From a checkpoint of a small transformer trained on Wikipedia.
Size: width 160, 2 heads of 64, vocabulary 1163, 3.85M parameters.
Training: a variant of Adam for these matrices, 186M tokens, 5686 steps.
MLP neurons of a small language model. Each row is named by its layer, matrix (up: input weights) and neuron, and shows model dimensions 32-159. Each number is 500 + 25 x the weight over its row's rms, rounded and kept within 0 to 999. Numbers have three digits each.
After each neuron's rows, "fires in" lists the words (lower case) most often at its 100 highest values on Wikipedia text that the model never trained on.

L9.up566:511558516434510532539526496504505471503491512539504509529515509536493488482466538521465486502493501536476490489543484483505522515507445526481446479508477517474482511504459480522493481474495486510542495445521502510504486548509553540465493522446494468563480484494483450504494509494531480503491532495502486537475519496482500512506498522464526486439522479507479529506505479475523538504540
fires in: "have", "may", "can", "take", "must"

L8.up424:490492501526477511517490474510514498463504496463507469533487510479490496492508550530495500480519518520545501531501482484485490481505527526530529536512485491522495499491486482494488506537537465486530512471447527484471463513536490453489532475484483546501518496542513462497486516527571511516498510523461480466533506520512527535514457570506508477503458497474528490473532487466529443538474
fires in: "they", "any", "each", "these", "with", "whose"

L9.up376:495478510527493505469511486499505503486491491492525549479470548509482515511506467527472561542505500458526503475510482497501512517487543474503465535492489443497515507459507484502509514507452432520465480472483488524473531545483512508491516480477501468446477530526502532476497496505482498550530519518505513502486520522466491494478492519528514500503480489454476509462519520495483536520482
fires in: "a", "after"

L2.up164:526474452530519534483523468458512505459514545557536531518527525480483500519486447453476484476498484508471521489506502528519497481484514478540476473508494488489536507483529510563533501504502501494474524467511504543470489503485524488472477493478556483485473483483535523479504518488503484496533505528461505478532532524539539503503461536487529521506478518561488534460514513514480514522486
fires in: "of"

L7.up510:557476498533505498477512494496501491506473499546539477524452494538485488501495495478514519540527511480489487489537504501521433493472496516497495497474504514499495449512503528528501511534514496478509522465479512508501456526445482529492486501517500526536532500451515524497486515496532486454524484508467468466523549525536473494483433511520501479511482484469532510448527473451521498500510
fires in: "as", "over"

L6.up361:520498473461527507534479450498540483473504510465530556517480510510487514487495525472519506448523453535466538519534444501494501489523540475494519509526494499507507492525506499507525511504535517472496511544470509473480506543477509507473512470485451510530537473494501460464460525500524464540494530518505495531543501522530521505470484533537472532497520439537480497496459501495490487475509
fires in: "they", "these", "t", "previously", "originally", "initially"

L8.up160:513498517517491522546473488447488486508505480554492466541499512491517491494541549510486521466505501482517542529497513526488510449528455492492510518519477508462491481502531527485453493508509507528519560479530527496446475505471514488516499487490513487492500542505481493497497511531547484539452483513460504476495496487510479519483480478539544518492482523544455484494489441487505490486505
fires in: "january", "any", "many", "language"

L7.up302:506521525520525522489521453479494525467514479525546539504481523531501526538512512451480582531534506513498539503519470488491479542510531503492489546539518538503503496494457510524470482552486478529498525515493512520479507506484496494469460494484489485481497506509511512512475539535508509480512528499489564509459534474469508526503483493534487515518473506484514528486505493502472526516499
fires in: "a", "in", "after"

L2.up571:513463463489514530492527497473495496515468486507519568477480542484484483477495478481488532535425514500537513483480488498526526513543497519523484500518476506526545512500469433537524472526491481483538506461528467510530486519522491518450490485475488527515505486532485528507558539487496529531532515481522485514489526454494546481498505522526508488540506515540489491478478487463508533482492
fires in: "his", "released"

L2.up147:503499472480498559509518491447528478532478485556548487502493496500472492507529478479469470481507487522522524458524493523509465512464517491508470529513514536477527505502492489501552499501499513450491486488494502511509492475550534516507490502491488472472479506497508515494504526510503527503515508475435485455541568491541501524510475486515495514540507527447506504463523522482531510567519
fires in: "by", "of", "at", "his"

L2.up219:546491486476515497495534509462499494508478531551533520515513461523520480476511467504489489469482485471522526492492508534478510476528546515489484461528480531475525477498468485518516479521461496469467509462508511504503502470527497496465511487491514522451476516538472518471503490479522532507531552512451493504516533491507517527533487475520506485496464468500458452437504512517491528541495
fires in: "on", "of", "born", "president"

L2.up503:499510471508477482496471483472524501525489458477527491490476536491499480531540490474487475515466498518490531515466506508497429505491507488497538504528505510498465487493460490517538471493528468473467495488486473480547475486517520554459494481463531510476455484498555481493529505515536524518499516492478505491566520501496512514499475496503497525508477502540525511501484495457531525504489
fires in: "his", "that", "first", "which"

L6.up31:477521495560483509488449453471455496511507531527566522503503458495519513505512475504485493525512477543525495478522463481511506440520507482516522516480487545502480525473495520519511477485548477468540488493517519489472467504449512499474510494498508507515508473462496494507501491519471505520504510509500476508532498503519512499516458482528527514475489468583501462466495454502541521574493
fires in: "of", "player", "career", "era", "association"

L8.up183:507504484536490513467505477539482496500516537473562508512513536543503520510493493486482494529536489513503504476507457475529542482495524510505506507468508501473487450499485513523469478518475468496498547463528498500492496541444493511485515509503557528542468504498529496463498522487478496546498528510475481515499448489526523537530506527477496537494457477434475487493519483497459495506533
fires in: "world", "over", "n", "under"

L2.up635:490505523522482533485535484524481488502482491526523576491508495494504511492471482497513471516504498493493484485508528514473453501503508523535483523534496520458484447472484475527489479526457528494490488488472454468547516512484484492538563485514477545449512518529497486545503534456511483506530517487513461523528491461509525465494528496484522497476511518534491506488525542524487491554509
fires in: "are", "years", "area", "year"

L8.up312:534455487470501514519536473508478455515500504541531462521457475518450453495480475514496495514457496511483474516482479476530524519509532466486478459464526495447524492518471500561441512496448462483531477489484502496508485525518467496462479515466512488512479502472485484499490472493499527515519511456497472489515514516520500549494477517482496460529497517471473542500515516461447517524461
fires in: "would", "will", "www", "problems", "to", "produce"

L6.up11:476517499510544525532542552517518505512438542502542499519473491480482528493521493527436477518503470535551503482519474497496493512515507531474523509485518541477497505473488512529548505478560528450491548469487487492502471458495520513516506477470457477541508519507491474532520521480494468523480483500499482496493567475471503513544479510505541520492516500526526508486506472466501542503486
fires in: "made", "may", "most", "must", "refused", "mayor"